Part of a small language model's weights.
Size: width 384, vocabulary 6798, 23M parameters.
Training: 411M tokens, 6266 steps.
MLP neurons of a small language model. Each row is named by its layer, matrix (gate and up: input weights) and neuron, and shows model dimensions 32-127. Each number is 128 + 32 x the weight over its row's rms, rounded and kept within 0 to 255. Numbers have three digits each. A neuron's up and down rows have the sign that makes its largest values positive.
A block is one neuron, or neurons of one layer that tend to fire together. After each block is what it responds to, as a language model described it from the Wikipedia text at the highest values.

L3.gate8:183142138068076121128085144223116069152105092119128140144135153123126119192106104145177134116122107040107134131189149150149117096133130162102119133188142113091137193105122099175143154143148151121153098184077178108091161144142169169160122122165162180077154119136154131199153108102094071134
L3.up8:155133095099154150097115099130092122141148107198157129100184170137101124126084107083138097075211147130080133136119065122123084145128131117153095116148185104150074150121141096167150108142174128154145132096139113122142108100106170130141123062161133154120144154104100140169163124097121110099
L3.gate350:139198112116128140090135102086119148161110137122144106219102097070101128122138124162135118089146111097101125130102071176098129104125095101128126113136162136084110125157088075128127101161164071133140131159145096112077163143152134101155120190159117132159190088134112104106142086130120147155
L3.up350:126161199115136100208113106119174164099176129148121149116097127198139155147167090187159160018137070151142117100121098149108104138133144193118103151148174147150109139065137167096172118150131156137098132170151127097113119151083168115095173070171174067122095118132146114092153133126219138125
L3.gate356:107122112095117159078124114088104117152201096111083088152136071119119115142120155129152138110151159081084039160173106118128095105125138166120169152062168124127104180141041135203131147166150114142133208146134148110149086127144118178139117169167120145172182108092144145155154122122095145122
L3.up356:126074115132117118128154108076138121145128094125118179159146148052097092212138139108130107093118094135109138194150132105136134112128086156128090195140090109131110131140118112110126121137122109139203096140103218107150104098118160171112137169151144116102129121162132122098127095117150130121
L3.gate568:184151151167168174096076148095115142136126126085141134070156055084106135174162143194135163130176134093118100081236116103151089112153181108111100180129148161068152153122102083133087117153149157124153097179115176071088154138153096109104082168137129103127197146097164050142164163129126162115
L3.up568:145134109093124097165142121113088120106143166162212140095089107096117171130149147097221190120132194114179136150121165129114185092140132154158129086149136075164135086151115145138155137122147141126149157145126147088150122122132117101126107111115098103158175134100121102147200137138113142112
L3.gate599:144077133134064053140082112154119138196073090169098144131193096153106129119147141153165194079101144102111137109057133134125106100139116156114127108185087167127120166075132106193033092177132130144153141094124182106143190094106130207152119168149200045134138128124096172140131124152121092157
L3.up599:125145189109142167136113158071101053157151179115124189133141111166104148110154127133191134063071068153164089120141115139106152109129156121162098160203173135119111171135165143080089122112184131121151153102103179176114137126118079165151127074122161133102151136081138173135149158131113187161
L3.gate766:165097122106154135053101129183087123152137096098096105149139060085146113142107166142167184148190104075093102130206144124115116132126164108104150119133110109144099121162103090148167077177138138114150090105123095131144152127101112113123140141100180093190200118145099092199136117072196099169
L3.up766:178105159139191146099148090142061109117122140088098142085123145094153076125132101106200118153102065146129185170132129124097155076165195135147166111101086123162145131122143126129097110103131122191098100135150159088182106082134153091162165121111071136143185170157158137142144156104173097142
L3.gate910:089195128122147110112093112104150138147142100151178131104151113140104147184116134109119155100149139111110104105142159171187106106164076167147073140175196128139096132155138119198147162173163142117106107118179167129111147142173133130145118157135133116198160113087134129161170168150172150178
L3.up910:113140118139109053072136116044210102079169094136090084138124123161116098129029137120114135156119090168102143107107120124084111134136158115134126140169162143047166126150165196160150173106162145208078146143090117108077087148122179106092134118167091141179171148139117187125107136144246065073
L3.gate1021:150107182159080182097091117136066059180176122138096105124100068155140093113150140157128121083134093078121084116128106090127081096088070168178050150200141099156130114191110139123129099196107107090178070085138126077097170120136127120165130103130196133104162101118105118129152119068175105171
L3.up1021:161151169106136139112159105137083095117155191069112149148133131165116132110172120149139143120103087096201119173043084106087124096089142115126077130121136114147105177139117158084116202079158149148184116101156118123080085067135128100169114113109052130169130113154135175112093122114127126161
Responds to: Time nouns ending relative time phrases in narrative text, like "the following day", "during this time", "years later", plus date months and "until/before".

L6.gate647:081081120092114122106093114115139141131138152087174070191150130097150112161076139132193081112116105101088113208084118200114125131105091127174108181160127103141127116173121119121171085164132145102127116161140064181122128124198172134165156149076147120140163093095154109117073184111103091098
L6.up647:138099138100118145074116094167159128162133150125140144146101133162113159114095171116124080147112148149145186208055113135187131147098162112142170102130179127120124125087111146122100086135201185100124089090094140157143133139095082135115067132146154093111144148139201137094137135153097144163
Responds to: Inner word-piece fragments in longer Latinate words, just before a suffix like -ation/-ated: prep-ar-ation, releg-ated, assim-il-ated; also score digits in tennis tables.

L3.gate146:176112083113091123106090125135109122141151077160104158145176074100146086120161135127108182162141110148111119182156155142171109148134131157085128129111139167136111104129122116105100128138109159090120092168146112115147135200086140084109128183086155114173178112100067144085136157121160124146
L3.up146:078065085160137127116130162091106058137172113099090114107180118080148082167113087108110137117168111115103079162122124100144165098098111137117107175155170089122116112121160092183142082092112102140064159114139138116125091169084188150106149104210075117160081138102119115094055183115090111109
L3.gate409:172108116095087213115097088117171110099103087149048105126105097108085089155113149119193115095081078099067168101092137142231107214098140123112121152144042108180186114127146130078074150155145099144108124057128177089158133117139137119077100115107135168145123140137185154081163140161134146116
L3.up409:118143100128135129106139149091092215129147151096128094116130125099158128150104150123114131157117133174153115163119151135138098129118099149109123124104144152113111132190116062116145133129128108083096138144118102116164152195141131126136152176153128113127134145138067129104182120139122122144
L3.gate513:083115144178065174122109068138156126214085124155081101121164132112159170145158140082099127139047129128119116127137132151140106120139077153084111179159077138142062129190159152101051154159141145073092113121145128106136158168112129123151059125137146126122119115121149125151116154118086098097
L3.up513:129118087142170161104168146126084127113204127135191143138104110137101091128144096167217145175118108108168146169123172130137127140132126079159129181121132121149181097075125144068074095102058057132067136078088108098064139129132067090198126140102075165105133076104163139090126125183125077176
L3.gate545:181138102132100119140101127110116128118118093101083080099131091125078099134142142121123113182163189143118070090162165156135157173117151136133076139127150084093162079138146103087109144136104132095168116093093097107160223177138139047111100214132154095114182119157185099122180132118103155098
L3.up545:135136163090088130123133075123095135200149137141130092077101114119122052141107103124089175141159153187151170138097134107147126119151129156164162168103194112049132144155173160122106136137083136116066084081165092084125141166117104149149090230153098131142168151115130100100140146078135090179
L3.gate608:144141135104150115106079120158100082085186096091180137108121058125139146091142137095155144134114123064106078102169185117115115166117089118154153116139084155119088140123155118087072125165057184140093087050124166117123129127136091109176122176197133097133105040133142084138173166109105120091
L3.up608:127110079096142083156131116106143143113133116161093079125133109160111087082173135184127046089140109117110098058129166135135148148132139091158109087089106049078106110128130120060108156136110163084150143140155147143133064134121126135181130108159102152177161111134164086100103153118115177116
L3.gate742:121125028126133124150146103186125103081199089136060098166124097149104106160110162125150115137130121137146142146201155119140117167155112148183111118130142136154188143150153123109160143136087098106054199052078118177144111140073146170137144174223107102155079063153158069126165142080139121053
L3.up742:142195097112140112105119137156153158113120112126162112152153121138156149134180129128121149141081119085131117139147111161096135152142141134078194116107133070138140122193161156077065096115074150120062103134110139139164132186138137068172130215107160152161128138150161083106121129124155144148
L3.gate856:147125120081093130106104158176092181146157110106129154158181086106149160086110158147140146055148155116059135198136183116134112141136156154164160114147143134216045108118087138122093146127072101106123060066154089087181168210180122072092163137107144155114164132080179131199170182143091124156
L3.up856:227119167155131100067133173139124138128098188077134073175105131092094130102124192150059160124194150155173124098135160142103144113089142177100071112122111173172136149146119118122101071122134128104175156150125110103127223167200144148161090139120104102151146125133110121105119150108145135094
L3.gate895:124111109136149089092088136132092125141119115081141105145162167139184102132197133135059150175134152098100057086172168090117140131144120117101154130123109104165094136109079093174118124162127152085149134119094126136142150112173153087126101147191162121147162083128154144134114122142045090132
L3.up895:149185106140140197075135133168160129046134085140108114126135101134192136098146119172151138128108191073133147101125187171158108128145124107070124111138085126063146062045190140045156116157140146112137148115132120202095149191135126135163177178200129074109088096177135124138103129142118180101
Responds to: Partial word pieces that begin a longer word split across tokens, often after a prefix or hyphen, e.g. N-int-endo, re-int-roduced, impro-ve, D-esc-ription, con-ceived.

L6.gate992:123091157141140137111105151133108125222071144137109097093123122122125140142133120100098138115135117143070153115138117135144105132098131175131096154155190128133122147160136169124105093149176136157114102095146110101120186185130090125133143127132168069109148079160086181190119147098078091179
L6.up992:119140151183134149116141150100109126167164093110106162127099084097167124164123137186158158069109114182119123175122086187148092066122164130131123110091114100166088078111136164108130129106151118079113135121156145136135098081153156093122131114153080160156094165130161115106107120156121108095
Responds to: Ends of sentence-opening time or transition phrases, such as "years later", "The following year", "one day", "After", "1990" in dates; also opening quote marks of quoted reviews and section-heading ends.

L3.gate132:157178094094135142128131134128121154093121137091115053152173136140119103096077122143188133129082122059084157192140158128125164202120067093126118205212162187132176153175130125116131110126149097130114139098110129103120161145177165063098116076069132104146151105124113122154147139159135152119
L3.up132:104093110129112166042146108125156102137132115149126105203146055108102150109114187163122125151187102089143110147065120120086089139149106113150123126107133117088167198162115105112155173097106076126143166081123069090081091108144187139124150128132084103194114144096190060117090135127125137119
L3.gate342:140108082062156118143133101149101102131056143127086183106103121176124104122145075144146165177125076150088117146208104098199136129119112166124154168174144149140109115117179142113128148175096193173140132088119114107103170116134144133111109119187090077107177107132143135165123192123102117191
L3.up342:109127119095161140092137154211137131090095105097120137175125150090164115167135156103086108113113135066160167162165100166117124122128140165167115126102121103168080107128089193041144127135186105148139161141078118120096084068053146086140168099178123135123174132115161134110063146105177131140
L3.gate556:152199159081168134072078106138108115179138153148111097137144163132075092146137139154126159123174090122111038110149171138081111118133114118201157136110111155100131092092104122142086090162106192098184032173132104197151162140104146154150106125165149119170215184131188099125121113089113103130
L3.up556:168074082149119137153133112145167115102159160133192087112121083143144130123129096111207137102126136086206106070117123114126115097134129172127118148127092122105161175143113145151113106148153117092092137089152164217116121136089115133171124080158147201093101161160115113062153153118108152124
L3.gate616:156085098137107153118107166104176096058126127102144097129067112120088152103142156132131163089128134113159123072120153141110147100145068127168153205139139133126185182121111131106166125104093146125100115086133073120141138138147104143153175094111150143144148152131108147148156142130108137130
L3.up616:121172105087149118117141098082104116137172163199092118083137102120091117120156171148129065111107141104121147091178125129105184083092170156090118195166192078155145165127168136125091140144108115105131103162101132213130129158198118092084076147199110148143102151133149119145082076094178170095
L3.gate749:129167080146113100132127111129089152115138103135154132143157182164158166156160152105109142135145188106103097096155136099171146093152137169113098104147088120089171166168189156161148095134128135168093116097093123073080129102133107094147067155159129146129088161117127093181169146160143122105
L3.up749:156104104140053120099117089180084095132214139118142112177186153091163136089189110116116136102087167090156095169152126198156114099084187107128128136082087145116135142092124158135101135155214132081090149052149135145172135143082108119127168112124154133151134147122147105139122096152136118134
L3.gate807:146098190174138194143113104130139127039105079089181120118115113118157159114113146095111166128118127101120069155094121163098145154109125091116087122151118174126166052143203141143146132147071140124148134091080133103097149182170105101148097078131128103096185105165171098092139117152150097157
L3.up807:159116109167129085138174149099140153165117157153090096170096151144091101154163147114126116137211190131144190148120110133142164102103141132187124153113165114167138158208127122146081136122149165114161106104131078172164089134099044094134148152067091182082103086126120158167088127116159135125
L3.gate813:111098144076066145120111120161145087119091145164164096131131114122067146120134171132120102121144193086119079145101190143118130126142121132110137136135146065169191115105145146158145067150088091124051099134154093127063188145177127035119154140134158150143155131158119146184114161128110153117
L3.up813:178124145107134143087128127129187123128143118141081130140167130146120118178149145127136142149148173104198159075131144114139163126092117106109162134130140081052131141135172163091128105094137143140125140112144132103148077192114148106189138032167104127056152170172155115109125110105149161132
L3.gate1001:173155126098062124160079136075121125126124151091104096103159143146100128115133115112127137123127102126109095137149164115126135132076117148128078132124148156155131162142122123129160128161090226086100114079116113085112179175107143114084063186157184091113131143141173122185114164098124119142
L3.up1001:178172067154088110209128167074122127150147159087090140137057136146138095105115145083136092147176124141134169154124149059103225128136110207107093138166112107169161175152125124089158138086132154124126106139121091152147178115152151080139059172182164098137147148117143154155148165145159113111
Responds to: Second or middle pieces of words split into several tokens, strongest on "rit" in British at line starts, also m-is-fortune, l-ov-es, M-old-ova.

L6.gate1:113102087095091146101108126122086123142165124104083138172138123097090090204145102140129152151148179162138172128129145172173120094151146150146104131110201091104116044071147074138082127109032157125089135068109135077117179127141106149132109127140141050137246117135144148108117122101144155147
L6.up1:157121146123129158105119163161092166121133210055126099178088115088157117080102151144153119129144177135182154140134046171113143137118120199129119105134128117217071151091072162108110083101151118173137076096137139107083134148170129099105148129146137152146147077139075103122122139093129105136
Responds to: Opening or second piece of a longer word split into tokens, often at a heading or sentence start, e.g. D-es-ign, E-xt-inction, ext-end; sometimes plain " a".

L4.gate156:093084110127108097147116127134160134159136080158137181189134122061141167175063116131122139117152126076117091153141126147065103149135163194202163102096080122075094222161134125146131092204099106160143166202111175114165123126116104175113178145149123116152123132102082095103146114192098127085
L4.up156:140103183151118150143135124132081137128173098112091068118143105079071092131145111100115138178111099125122119130179143143133142109125100120125143119070181117128112109100133147132085150154112074142115091178129213107099118142060116121094157163103143112137133186106074143091179142118161130105
L4.gate172:145104148127104157169117074159132113165113105137149149147119130128106089148170142174122107086154130102091105090121079117071048090174163142193129075143157095134068123114094157129138126200130185139163126179141160135110129093089219202117117114144147101158230179133095117194199146130147165104
L4.up172:144109130146128143140121162090167060145127064132146136131163103130180165134152117172132134130185155090126125111143145156098173141160143124149086107123084068123109152167136148088203108113122196122207128147147095124098152100198138158188088059143096124149189161118091124116157133101140126157
L4.gate188:180081118076126068111128150119104107074164082172142097125120064117164113170183188131118154114125097091106084103147079179101083126113097124159084181154066152121093211148148117138139119203080153109058093133152121143131150160194123132174162108172140130166149151136145114140121100074112089105
L4.up188:172120111037047118186108105119102137161116113176099099128097127144129104182121160146119162125174139209119123090121108120101146151184161131117128152157131144134118111114145147148070154148146170135154139081071121170165096106136149129100122120172143086165167137108029173134145134078061094125
L4.gate572:148146145085138120095113099157093115161186115147166135107165093115098122183113153162137154118172207164170097171165116108087130149093094133163134159184112081095074188110130110105132087149161138113105116135121105088140162111151128083109128167200150164112181185124108131093102066120072112107
L4.up572:156141158145188128138128101110112076093109128168095055158142133151073094124113133071158130087192123162134125135153136106039090096139149126080170142088175128083105160130095152161135126146130149144186108114066117070140144148123185102135140126136137097112185157075162126128134113106129162125
L4.gate852:185078102141149109136125098086133142151182079130153070118143126130118121148113151086159128064098147122183112119165122122144142148140065158202131139132148108148193181185148147145155089139113161091167117107068127111134091155152094177139069122146114114125106149140111172139119158110128121128
L4.up852:172110068102192190100124123137107100100077154072131117153143145120133131125112060137173110115113137138164115170105084069110144063123107145103216085130157111145168131086083153121134092113078111099175175140114141157140140117067144170069200130140154150114136167129121100080123105081138140134
L4.gate860:176061150113045105106089150099085125113084057145081153136141094118108112167155123157136134086127148168097094088146137118134082175160115170176128168185098157115110151169134171087113102191119143107164155131130043124121143106133139144119078170151180101157179120142113118214076179094173035068
L4.up860:129169096169156131176121122071156150121146074081117134124100093125114111195156054203135131092119109096101101145137123057127110184158125116180145170145087091160094164173109185091161192118112124152146131066099118108055121081174098052171088158103129163147139143140088173135148167084109067042
L4.gate954:123087067165121161140117126102102071157154074065129123138096140113127099115107044152164125105137135142118144165148092112160101152122112055132143126099120151171149142124131169129162141151146094147160159124092108112105117152147090131072122097152117178178189224094132115189124130096057087091
L4.up954:159087106069117119060139084156127131124133120115091089103130135096155110188151150141155113167116115172086149190157081124114121129186134156124111109102130073125115118154063182135107085148205150106116169117242132154149162082153091107099093145200130094145083114135147163147167106108168166103
L4.gate999:170077186118134177112117088104084122200189112151251196111142097079132111156124105143118087114134133115200099177147159125187114110094143168150074140128151113092135169165082129123157113145150110178111132156127124055120137129184078165181112077126136089108152148129022109113155142131162142156
L4.up999:139125095159162095152129105082128090162129145152126121136097115086113130102157122189108150111138151064134197072170125092128119100138122093140118115134098150186105135141097160116115225151155165118116117100127123094101129144147142119131092154123118158199087083135181094177136118141107172144
Responds to: Time-unit nouns closing time phrases such as "that season", "the following year", "each year", plus month names before dates and "later".